Weights of a small transformer language model: width 160.
MLP neurons of a small language model. Each row is named by its layer, matrix (up: input weights) and neuron, and shows model dimensions 48-143. Each number is 500 + 25 x the weight over its row's rms, rounded and kept within 0 to 999. Numbers have three digits each.
After each neuron's rows, "fires after" lists the tokens most often just before its 100 highest values on Wikipedia text that the model never trained on.

L5.up35:492502511496508541472443520551468502514463488505536510544539458481484507555496481506522480514517484519529482517520480477523511524477489514493482483473475507523540546489496515552522526519488544513487511535524509488504458512540506495443504500526469501464490530510511489524522475474503466488
fires after: " t", " d", " ", " comm", "m", " 1"

L11.up170:525502473459507539448528491508480481498514495478499536459502497483441561486511481549490492465509534485463481513505510511490462515458505500496488530501535551475498498470542517535527462544533492502477522539527488466485475496504483492486485543492513508503503509490469481525486471504506488516
fires after: " |", " R", " F", ".", ",", " Sc"

L9.up504:468518481495491528517494539512546484504484512510523502509534521493494459521507475537478498561540547495472501483494515509463552453498460491502515541465445518540513519528497519518510482492468510473461492485466519475500525475546496515476496510470495482497512528505524500518562519475480470524
fires after: " h", " m", " l", " M"

L6.up603:502518509505493503448496502461516508519511559495477485505526557501484494478497492497535506533499511494499502504512482426495467473513471552506498489516502465485468491516496508494470505498515523493450509505521571541500478504465495495472475495507467518475523535473534510510471480488495527550
fires after: "iv", " s", " S", " V", "port"

L9.up101:482517492478487532471486536512531518505515489502481496501501519516528464517495506522451465546515516502477501504472495484516519505510455518508486518467501514465541494482499497455470499472459500464469458508556508478494514533523480506518475461507494488479514513499527493542503500497470497493
fires after: " c", " ", " h", "au", "u", " v"

L6.up249:530515466463490492486529451558509492531512450505503523496526486528507478492490507498522552528504507474507505468491542532470463518466543545501524486479543507514513475517516477503509516510522475527543553505460451452494462482521460493526468469503488481486513496498477518485515487491512485487
fires after: "\n", " |", "ed", " the"

L5.up99:477529486501501496537506517531476481490500513498497519448439517528528490485515512532487450516480535477480479499458479519452478556501452471502493468489519503540504461485481517500539507502515470525460488485502518497487538492541544500559529490480427518515472501522491495499505511504470532506
fires after: " D", " was", "ar", " K", " is", "D"

L6.up204:509468498533487509521441475477539515483451497515491521492497493487508465501493481481508519486476499519527484517545533456517497489477494535505523507499455505534465495514489534520509495481500505571502472493524534502509451517509489534488517499484488507496515531488552531455514516509464474485
fires after: " Com", " k", " ", " Ar", "om", " re"

L9.up181:477520481453514501497488486520519492485518484500516520480546471476475494523508548495519501512531556487508496445485473532519460488531457539501505555482452558523505499459476514485529516486480522501528449521497517456509496470516501477509485497485505479508494532496537491497565513498515504473
fires after: " m", " M", " comp", "n", "us", " sp"

L2.up14:521510530525468512529495522533469504534524488484491526474522516511519467507495525476493460516471475520502473491492488516535449471458501453497489488485486487504456455516514497521539501505499462484480521506519517485474477504482494505492486541505525521483525541476516470513483444512508536486
fires after: "m", "\n", "t", " s"

L11.up273:523458498499522476494471476527508492502496532496553498504482455500479503467490456503489474494522518511495487507468530540494470572500467518496494485483517537519528520493471502438491493472475505518501546509520470521494463499519534460517528491521483508500496489500493499470496532493495519477
fires after: " w", " W", " L", " h"

L11.up176:525518506470505505491554480534466505535551509524481504503506460477475482426495513496512494495510490491469482488518494495516496534480485504499473515487483536496514482501525502479464512505524492501517486504506518466523476456471474472513491452543491494527523523524471529457544543497456525524
fires after: " t", " cont", "ent", " to", "et", "ic"

L6.up220:486477543499505500445495492462505514508557493506533495523488486456522495526501510506491501466487529497487553500542500486531524501488485531511507530467521503482468511499488492465479482473484490550488475492544529484494459488551498481468519518554474500498472537502520526472456513507485485496
fires after: " Com", "ack", "om", " For", " per", " L"

L9.up311:490496528510508532584473474494473502506446456509502473485502537470479532504493504521485496474522525472505507539505509482537484468504475489491480506492459561504475503524502529500563486469471486540454495529485525515485488510579449495495506481505484503513485531484504479493521511497492534499
fires after: " B", " K", " S", " W", "w", " St"

L11.up427:502541497491522507517511467529529508530528484499510492510497471482491460429498486478499546533496490534497492480521538549522563520502490508504459514469464530512553479495508508425551497476438525516543502482492550508528448500477528507532491485522477534487514484510508511508493479474472510499
fires after: " W", " w", " Ph", "W", "h", "C"

L2.up16:545476498512528503471458480493479518499484533499470484533468459517498552538491505473498512502521508515495495545489495524456528487493452535509515481494475482525466506510486516507484513457489515463529478506523500513521509480554497487465512499462495489456478527504504578495523551493446531512
fires after: " ", " p", "s", " B", "v", " l"

L11.up629:469529520462469542540529498453473493466494527494508498491485497501526494524505518483486497485512532481466488459515510487498487489468516508499534507480472491539520456496495493510487468518462507492514496505498447472484492488537488526527465566480486502473496471514528487491457484469488494493
fires after: " |", " of", " April", " January", "s"

L2.up557:479499468508508498536485525532510486511548489489487479445536515513513459478514552512480521501484500492518502490492518517521493436517472488506483527524522467509476495522522492533525529500499461424509549518530491525507522530476483475487506499489489481467528537490520515499510491491506485521
fires after: "m", " m", " M", "ount", "t"

L6.up358:504468515510518511489443503482455492529490525498499540529479496474534490543505495526487485489457499498497531507500537511477470525500491491518486465491512481496470479551497485497463497480458509483494450476529490490478488476549501509460497511535471499537498502491492500463472513510489495513
fires after: "ar", " year", " l", "v", " Ch", "h"

L6.up608:495488525503483469506502503479505528486513499482548492509459516520463496482512531521533453522474535487504528484505481414502514493469419500488485481483504492470535508536493535479481527507489482485538520490477530524481524496529494530433502527475517558502481499501532492504431528478471492496
fires after: "|", "-", " |", " P"

L5.up471:495496495486518479533528522483491470515509489504506463481513484489459504518491570484546523517493503500517511487482539514549447472506536518514516450529487544472493517498534474483517486482505476477531526511525512497491477512541468534531481553517511508523492562480512503505514529494503506509
fires after: " c", " l", "r", " d", "-", "v"

L2.up182:511484447494477520503489527493445506531479465503528526536496458543456469471488536515482517509483521481510503505499482500532448498460473518519503539529495458484452475490508545504506504515520494481552529477485463491476546494533503492515514535521501524481517498479535509497558514492467513482
fires after: " the", "og", " P", ",", ":", " F"

L2.up203:482522515469553477522499503520501509473500498479513490507466501515483481494477555475535482511546496486497479502531517552547508448492495520506481452481503518496473509511523441553480489511492519521497508487495491514510507525499500497474477519474519501526477484539529534518503460460470470486
fires after: " M", " m", " P", "m", " r", "p"

L9.up506:504495477532496569453516477501499489493444457509517486472489471471479504517498525488498460523516519521526494494509522510502482502562489512476471511524493510482469474519466507495494511465493478522504492497476523514492480497552518495525483495496487528512486511507480503453513455520527580535
fires after: " (", " t", " ar", "ur", "-", "{"

L6.up68:464488503479548545482485474545443472518496499484504480535482535487507500515516519514509472513477480507533474534508543567516456505544522515506453481521500484496545482468521503492527504473497483468513501477490480521529523509484541514518480495493516521509492513481504448482447553477552514525
fires after: "\n", "ing", "/", "s", " ", "%"

L2.up507:542495488461486525490499503489498503486484509493507526488458503516487532531505470506513501533451500467482528478561486519511500542498437499502497521517525514516518491542518494518512529513553505438475499478525521494512491482525478490496467501479495550484471483493518466518470485471491470494
fires after: "r", "9", "8", "t", "0", " res"

L9.up454:546481529510482536524562484498523480512501480516525484503461478502496467540495489551480489500492474504444507469519524500516513498508466492500518479495515484493489533486498494491476471493535478491520528503509533557493489476459509505486538494510486557468506524490493490511500514446520498474
fires after: "\n", ".", " in", " b"

L5.up270:455460483504474520481457530471516499477532484499522499503463483502482545455503513495493499508530474489560455495473506447470511536491466511494511534448470506475461494528495510475501506520494509482458508525485490536479484473489487492517507505467497475455505488507515550534511527485445476465
fires after: " f", " F", " M", "in", " m", " wh"

L9.up567:473493503487539497503518548513473504535462452512481492523496514515523482497507493518474529548497491484488511470517529475547516488494511507511477503526470447510498485510490492484493457521461462441481532508476526479496483515515482508454511518510483503512520476522479510500487446494528513534
fires after: " ", " t", " 1", "9", "6"

L11.up41:482524508510534458511516519475520484484493530507422536446457484490490427497511538473466479513503507527460528490484542517477486512517468493502534481482491487494479491538500476504502462531482525498505504527505523477502472512460498544526474522505497478474501514479514511507498484512541476461
fires after: " M", " m", " R", " C", " D"

L11.up35:514452499513511503498487448544509516542506511517510485535522501533500481427497527465501517523519512521489486529496493491535478511476458529494484505500503489494512500525497489460503506530482512482538464509484514488484512477435465520520508523482485560543503497551467514549527537486460560530
fires after: " t", "ow", "h"

L6.up513:471527484507466508503524524541498488478492524486517499526547511504527514450500521482519503527491493505468463505492507510532475477511524493486479499513503538532538509509511536499462535541471498474471523513506475499529505509493492495495516491527492486468492507475513480576531470508491520475
fires after: " B", "at", " C", "C", " S", "erson"

L6.up420:505481454449493514504483522481509491502540513500489504493484506502492458456492555518472476518514495505474502472513494479466486490522516484492509496515500523480565512434512470512514510528483538483520479495493517524515492492535479474489471492498493573533487529503487488524478525492518529551
fires after: ",", " January", " December", "h"

L5.up555:492530503460507519518454532486562492540517500499523521550517491500457496494501540528467490496508498496495418508464526474571501484523490529503507522479492494502497520485484497525482492496493504498477516507506471501491531481510531530500480513478479464501485459524520507496486528473467501471
fires after: " P", " F", " p", "ad", "if", " M"

L7.up105:519552467507487455505490525514493489508505460502497526494518518501466465517504564499502480503544461515488528465519543501500452526483461505500491502441494562500470511495467441495498502492510483510490508487531454483524490539511549477489490515492553515500481536483478514522525517478511482506
fires after: " h", "v", "b", "c", " c", "p"

L6.up196:510501498487478470491466465523514527509512487497496518492535537491521473486492466512500485523470501514511522489472494500409479503547488517494529490480502506477471473539455506508469496544521503495559533511460464494483451493476511480507496521504476560485513485467478528463501463468471465475
fires after: " the", " Te", " Y", " Th", "y"

L11.up459:464473519468454481489502496510528514475489525517539472553487499460523535531499506533509498534500469521484509470496447465543484491485497469497498545443510514527488520466476508524509505469497488482493467475478521505500500488476510500502489528500501500495537524541483476471509480526499574509
fires after: "or", "er", "ar", "ur", "d", "as"

L2.up19:515504468500489463510541483478553468489478486492497486474511539520477442509501503523505505511496489501478503555451520506498543456491454487508530493457495514499536496515510479515465489493480518530465552487520506479520501489477525508452505518524515499535488476515534506458481497526466474485
fires after: " n", " ad", " comm", "s", "m"

L5.up523:511515475508500492486451510419554519480483488516486510469450525525504539507496474496499515489485480475534455493523507472479511535544468479500518500509486580483483498498482463489531471510522476480461470483503519504494498485500474477499461564491513520498488526456518503502483515469487477490
fires after: " de", " c", "if", "8", "9", "2"

L2.up431:498516505445478481511496515509494490506453477485541504493509524528501507492500565491454474527468471493491498496527486490533469453470455488494486483511464511521484518519466539491490502526522527512484498480514483473533528513466463556544500544543552543518495488460519487519510502495466487485
fires after: " in", " ad", " again", " con", " a", " In"

L11.up155:544485486533530494495481509481509524550486505490481506481506499532464508451496466518484497491463518487518473559528539521515522527546546521502487487477523506532541466466508492479509503536500516510504511518513489517493475486553491476517534500503510536484499510478512457496532514506516445489
fires after: " g", " ", " W", " L", "|---|---|---|---", "W"

L2.up577:460453481505511480515543504486530462537471486516514497504512496494517472490515521510463516490467504506470475511455495489493514481532528507481543526482496518475472536480489512465463452502516524533502555502480541508524508496511544531497491523580528510508513510501518487448535483514522517518
fires after: "\n", "-", " in", "al", " ("

L9.up99:524490471487510482464525495524508483534530477503540508508497492492467486484518485480526545480521522508431520464519491515537489520498506523505505504508511512496516519452516487478490511506531492490495502483499507506484498507447521500509487508554526480487500483490498513475547520467548467495
fires after: " bec", " be", " des", " N", " |"

L5.up559:472472510521497493506526501518511487503497498488445476512494533482552508507504501501507492510485513522493494489510468511464479536519445488502535460490467541495522473501489541504509485503498478528513437507496519499497485526483518442528479556493462458511487505496513438471500509499522511515
fires after: " C", " L", " S", "s", " D", "res"

L11.up293:512499478490488518500492488495432503515488456516500531489492482509475527483497478508532506489478516470483484540532516539495490487481541530483472491538499505544487485522499466510438483506508483535485465519533470514513456453492501495548461535515506549508482475505508550502497519502488454507
fires after: " |", ".", "ro"

L6.up223:510500503500485450511499484554528495527501456489508497495512533501540538522496500481453466489501499508490476485464449536446531536497562505501482470523491504478519489475526507473503503522521512472479499509510470539511492490471553526536496504488547530522472517497508502476502554477546490509
fires after: " I", " ch", " h", "y", "I"

L9.up371:530541478520503567514518513473543490504509485486538455507495518524529465498497479468503504497479526490451516511519493508468549456528490499488526494496502480489440455508503496489422495488510458490516506491504540513492509521512511475490486537468511555511481503503504505463481462488505504534
fires after: " (", "-", "igh", "all", " l"

L5.up137:470548481544476492499483510466522522513501503489547523491497464508514463494495558514509522478568487512480501491486518543556476494487499498502510497506522537524456514503518469482468507501499475494509472494471559512476458489499529506531470556485543502524501443503521495537466456538515511461
fires after: "op", " w", " P", "p", " f", " F"

L11.up159:470508491473472499516543493461514468456530458493518490487488529504458552509504492495525498501492523492462498459479427460512501503493514477487453523473496487510486527493459538522469518481507479500508514507480511488477487498492472498520450553544477507490498528503485480530504438529500544471
fires after: "or", "ar", " ar", "d"

L7.up125:488494538479489551489515503489470490552532537506438522517534470491492505465505520494487523502459477499497458509468481507511551463527513518521450496477496493485476471520463453504496534468501462483532509515516512472506486540540502474501476483494478488524517524475507498474528527471483538513
fires after: " M", " m", " wh", " of", " H", " w"

L5.up552:461531464455530464546542505506535493509483521507559472487488482494532502496510459501528486501469470532538507469440519460497501521454507502512555500513468499502532493529509516484507499468488530467459503478537541500479484517501507474508519495498456505523496502503487483500494486492501494498
fires after: " cont", "c", "p", "m", "ord", " ("

L5.up449:531525461460491503475488518502549503530513555506477524500494537531556524471504472484507504471551480490474505509479423489500503542502517485493524514493520495515521548460444523462531517532499502497467481466510539480518513515504506489483536509466482519496484552511504468534519477456504516478
fires after: " le", " Le", " f", " D", " 1"

L11.up453:488498496520507486454505484517490502490588513509524490467459515484480539453496513445508522520479521505533463538480485471536487474490518540497474489470504499487530499454484472488493504480446459494494501519476524520480481482484475519531449515481489509536479494505549497533509499495484567502
fires after: " the", "ow", " bu", " The", "T"

L9.up472:521483539477510549489517481483535500498550480502514495534489495480489504498491518508464536464502493466500474483474498489452489447514476481499509493502502541523481511539494488528457517513497462495507481515491485548517528476493532515546447481484532551540491521523461510500521526495509502491
fires after: " G", " Te", ".", "e", "ot"

L2.up403:482528480482507497472484515572487486527529486495511486463495532543568520468499498478517495518522499498518487495490507507568517462529514486488465460548521522523486481517497451572525505508480538526501503485504478482513485516472484533589549511491524495504510487487481501506513503495507488480
fires after: " C", " S", "-", "cc", " j"

L5.up109:461531478455505473509514470509516522502506535510488522502506524505519539530511439533499448509502490517475498481468468547470512527492465509508513490530503532494527493479479518502501526502521526500531474511511511506487493513508507496479523551475416483486485497498468444493518481533492514478
fires after: " d", " D", "em"

L9.up385:505496472511468520496516539484461505503477458516501500485469499484511506483499528526478475548498504503514472506481511512529490533528486496484532540457530505524555522508522561504498515468494504489500471448478516507514493508526477513470470488482485524516531569507494501516501503468468482506
fires after: " h", " v", " b", " l", " was"

L11.up77:514475466484498489502491484506475480508510534508556482501517489515510490430488484482517497492538539486510486579506530517501489497504485507491497507521520489512475483527495455455491516472460490476531541480518473466485485478496503517481493483486476486483494485515498485508511475455503494512
fires after: "u", " H", " C", "l", " L", " c"

L5.up479:503467455450480473519523518488553483495528494494513501482494473482476533509488490510487530507485482516546439498509520462492497530490444494491453510512475540473542520485511527513493508509499541478464449492510505502504477491505501512467532523479470477488514532492499489518539494469419495516
fires after: " f", " m", " le", "-", ","

L5.up411:475510512484520523486486501522520503531506488504521520520502482517545525506498467510483482495527497481489520522546514464536528535505527517494477523457499495523507497468485504495501487522464443510482483509502554470470504488510487448483529472533475540473488490507520464522537486482491470505
fires after: " Y", " 1", ".", ",", " t", " M"

L9.up151:509518511515497487505536493460495527515530528519503529490491517505440487494489481473425490503452498507517473449483480460498484491504490514497510506506503530534484507492507504501505507471492512470474520470469544506508481539493458495486488504542498469517523493504512550468509451490504522513
fires after: " s", " P", " S", "us", " W", " K"

L5.up460:408522485501487493520505510503477511528489451483481509526552481504472457487497480514468473480505489534521490495563538463510539530484484505484434504489479478526470490504506472542503516495488451524515473517493480499501490497562523496512504459467512488475538471481500533545525524516499488471
fires after: "m", " m", " (19", " M", "ict", " h"

L5.up499:471502501520488487492500519573457522501515504495452467459491557524506524510507479518529506500480474494502508511512473494420523504510491494498554495499458506498464495525485506480493483502495500523522494504443503478512542493539473500539505482491483525441503534483515503533503505494499469501
fires after: " Y", "-", " k", " the", "T", " M"

L7.up574:447479460471502491511487503460535479487500475503445530536458475506462498539521508498509517490478484472515472490497511493551511539514522469517520485486479520492479485517494490480467502515484484490484531507500466489495499500505542468483554439502530508480523511475493474451524488483558483516
fires after: "m", " comm", " m", " M", " Ar", " ar"

L9.up184:471497545472535527516480477522542503516506464507512497474442507491478481491497491489480525477464498499500541539577534484523493457517504495513497527488479543474493500462498472505501538463473463511486455494472541477518452502545459490517445475526486507530494491533504520506495501511502511462
fires after: " T", " K", "k", " S"

L6.up510:541477520511469481508513533497518507525538467496486486491507488515523502503486532497516484518487534520499510480467457489525489511521481531514501521481530449470539526495462498482475497478478529477500518489505460461486562504493496518477517473471550550497483506498480508509453503480478487451
fires after: " A", "-", " Re", " an", " P"

L6.up525:498465495464516533520504519520460501511497532496458527544463488489514535498518563510475484493524473479511505508510496481482492511492499467503516486494475479503519497512498491453491523456507511455511502491503518520482534525545481466512500583528466527464517479496481520552459445488464508518
fires after: " in", " The", "mer", "al", "enc", " C"

L9.up3:493471517467525508497467462528544485470502508495529520524444469511449507554487525526516539497493522506476529476508500495511509478480521508500516562467470460451508537518517497531501513521452523514551443513472534484527462461499516483549457481509488492513488535533500498473523537512493504516
fires after: " re", " Com", " Re", "ra", " (19", "ur"

L7.up485:507496498470520506478516460467485526522498464502447498494453468458472543529523480496510503477503477499527481481488530555446509454499540515514501466521477549474494479526464490547496505517497486559506452521502499529496484472497506481499526491523498501477512498537465491511503472527497500528
fires after: " G", " Sc", " St", " Te", " Q"

L5.up427:482493488530494467487556501503475466485489511500542506492488511508512507482495495471485492522493532495485468490448485499505461523497500498510483515458545517491535508513499460462537514491519491460500513491492530485488453508456503516541475536521486500530503537534482515453494489510451494446
fires after: " w", " kn", " W", " l", "k", "orn"

L9.up596:486519497527538495464511487528504479499519538493478529506540496521445462529490534439515530520527497511479508473488493496478479521512527531497519508453484489501518479472516454511528510520543513500518476494509539540477553494467501501512482533496506449463494505508507497474501533486469441507
fires after: " |", " was", "o", " w", " be", ";"

L7.up34:519503477523487494504521505532493510494475498519503539458498525540493524509493530515502485501489493479489493469514516445479520511453460498497529559495514463520494525507470547462502440516495494478447496483477491506459543553521523524480497502479467463501490524494492503522477497483491506486
fires after: "st", " B", "b", "ost", "ad", "ay"

L5.up162:468521529501485476533476455534499517485537541505524487484528514502486488522521495492479513496492471500508530497425467555502496527463513525515500486539493520491531550503489529481490518516535472498527470505482522522480483506519513481485490560471530475541505462492497478488450488529520503459
fires after: " ass", "ce", " d", "iv", " En", " ret"

L7.up362:458495508507500483514458506539507505472473534500476485472467533528500558482488486487472511521481486499542515523501528498541506539499510491502543536451491485498498523516532520470480519551462519509454532503461487492487532475478485524500504483494493509455491561506520505484502510509480486500
fires after: "an", "ad", "b", "au", "ay", "ig"

L6.up623:499476513481460528547515504470531510476492541506469478479501518548460484451490485534497453512477466511502490477486535453502498432514499490492501482514471518503484494483498553517495537502508507450523498507514553520511508505483523522467505518465510484507499526490512475530518512506494513509
fires after: "p", "m", " p", " T", " P", "ra"

L5.up251:511508514468486521533475536485506457488563488514527518476494501509508550527487522488490487503495516477534476482499473459429497538463502480485441546474500517491529461551523495524531497496540480490476491534487510523509527450491491516498528496488446480464486528493497513505504558494484498530
fires after: " f", " comp", " con", " te", "f", " c"

L9.up280:478497504462485489514480521522555485488543582495477524551538512514507470503504488498496489471508475497528493490491490498486519509493438486523499467477486511491506489485488479485483518512500536500487508496578474486527522473508502493524518492519525485518508463478503503531505539531494475484
fires after: "on", "n", "i", "in", "e", "c"

L2.up253:503496496507500482485532543520508482523529520495499490469505519482550434481504520505452502522475513521484505449485524518539461452511488499501515477456530498502478499519493493521509502496497503421506538514502513520491501486501492495482497521512474480480513494517518466484488531487484472522
fires after: "\n", " M", " R", " to"

L6.up397:524551525489489456505518475443489533496466477494482477427508532479438516520502476504474478508515502485502513527486449482492540523523490501499520460515465505454466516500526499549465551456499490516543492501481501524491500491509517483503483513484503496474519527527506498472486501476516529488
fires after: " ", " p", " P", "ad", "m"

L11.up268:488530517525445497462494516467479507494495536488532426471482539528489499515502428521509507488512515514482456473519502424463491506506494479504544485514511497495461512487539562510524490500531529493520518515483493544475446512518512529535488500503514484484505497534493460487492458509501516499
fires after: " P", " p", "ab", " t", " M", " C"

L2.up284:513513497532530473484472498547503498490503526492458514502496494541489508481507484495551461487454498496496512506506493468574510472509528503495524530469516516489551509487560484494522453497490472537554465506492478441509481518485514527539526505492502487517522528506532493499508502503502528515
fires after: " de", " in", " re", "-", ".", "ur"

L6.up19:481514514502479502519484439427546500547512511500506515511495499479472517470478439493494486467506532500501514539519509502516507480491484515503487487446514492489453488525479468497509495492504457477502475495475505477499508512477502515514499467470459496477501507485471532451506514525508540504
fires after: " L", "l", " l", " the", " 5", "8"

L5.up462:466481479481499523511515540444524507521513452497520481486439513506513537453532512486497463517486481471519482462466531460509471495544481490488530469498540485494471441478506496440478500490524473502473489485532530495451483524464478485511522540501516528516513526501480497493543504484457515448
fires after: ".", " f", " a", "ed."

L11.up548:495454476485483555487514466512512495513516547484549482471444518445499539502485501523533477491479529508489475466521469496509488513442488465507506505444492486504501486461517542536494472506562488454498494533512464496518490497500559495496505502493470521504505533446527500475515488452471505520
fires after: "ur", " T", " s", "ad", " S", "b"

L9.up494:518504518469525469481474522568522492518521507496531500515506488522467457529506459500511502448545482489482508456505498479500480477512501491525476478524475509477480483501502531475518518518516466469527495528516463538511499486439553499513485463470501506498496447511511525457486503510527511518
fires after: "et", "ep", "i", "in", "ier"

L7.up366:510507503487485455525488473495584529447520463506548514477522497512485470500501523517503486505504535504500528494530547470555474534514446509501516467505554530487488508481515468492468491462498517421488542487491510488492496500492510508464478525509519548483476454504473477494495475469532489473
fires after: "c", " n", "n", "l", "m", "a"

L5.up327:502513477487523501436489534537503515517442542483509540508456484486507483502480443438518448515528492500526462507529487474501518503535513498502502492499479489503523534465468506513512515518487529503468517479561490488504510506525468508478532455520477500480488509484473511487510531442454498493
fires after: " b", "m", " 1", " ", " cl", "."

L5.up606:488472474447474500482501528514533509499469494489447507534476525491502518489502481514507474526506512493471478533521495459489574522491447483496553504459498490522504467477487475478498456499471511458505476500507502505509512479479515472554502483490425566495502544522502486506552484502459501529
fires after: "h", " M", " Ch", "y", " Car", " R"

L6.up501:514474494529497498550492503514478501492456527502462495512512541529522557482496545500449480500514488498507493507496509503459480550489519455512479488531457468524538471472481486495482502497508508461503462490499474509492504505513548534475475461450569480507505502488463459485498495502512533498
fires after: "\n", "y", " h", "h"

L11.up115:518498506497539499488497507513533518471523522501512486488486478504527501544478539509512506505452510516516482467594477520503512477476493473517487500482479474496526487442514513517485484511538506530477533517511481499524499484501547530469522510501476535548518492491539472524460479531504458513
fires after: "ad", "ur", " T", ".", "t"

L11.up125:484529536493508549508580535463507481483462478490482492534554528477476495548510503472473486454511522458496506476484494557495500483504495477493548465512514493492496493494500471524529508472466508477483484458508495463474493519547470475525462467501555496478489483481480484510501489494499503483
fires after: " |", " of", "\"", " the"

L2.up575:563534503499481487473504503481469496534493464494522472498500517500504488488506526484492473531462466525505489479519480507529508529481466491492500473537500500541482507505494518502496538481530515533473459479525482448519480491498485479533541514485521493521495499510488494528510503544472477471
fires after: " ad", " in", " p", " |", "orn", " app"

L5.up63:519490465499544496508483536548506469503510473499514485459484526517530503454506470499489495533464499465512442489468473479463498550463460502508511502485514496500504552477468539461486502525493524503445452516483541496483498495521491513513506496504500469517510500547492521494544499468429512440
fires after: " F", " f", " M", " form"

L11.up626:469495550450502522520530512503534440485481490503479465534496497458509521502504497486512510490506523490479528470482520510496496464438541479500550488474531496494487527498555466486525490501480470458474525494510455472502495485472516509460493507487489503517489530506557467517508464485459481510
fires after: "|", "\n", " |"

L10.up84:523490538484519483542467553516451480493460504484478468503500560481496485473506474498476477496489448540478498507535462545497485516515484510498487533501512509473519524513521494512489484478492456502473496519491451466487516534516482487501532514507507495523520460541501482511505544493526479504
fires after: "\n", " be"

L11.up608:508471497469515549480578506466488483516482476489464477522549501474473501495485506546472491494518550470460483483489462568489479506454519507502510471516514525503500505501530504500494458475490494503455503490513503462502488529515453508495447543505546519498499502500483501525460471498500492497
fires after: " |", " the", " 3"

L5.up566:490532507510516488501544482522496479498509538497549512480522525496564501517503503453485490495498518503466474452481487534504451534487519490514470482495541515547493515488496474465515542468494470484527466490476562489494516491466504512519463544524498482543513465514479537463509513481490494465
fires after: " |", " h", "s", " gen", " sh", "ed"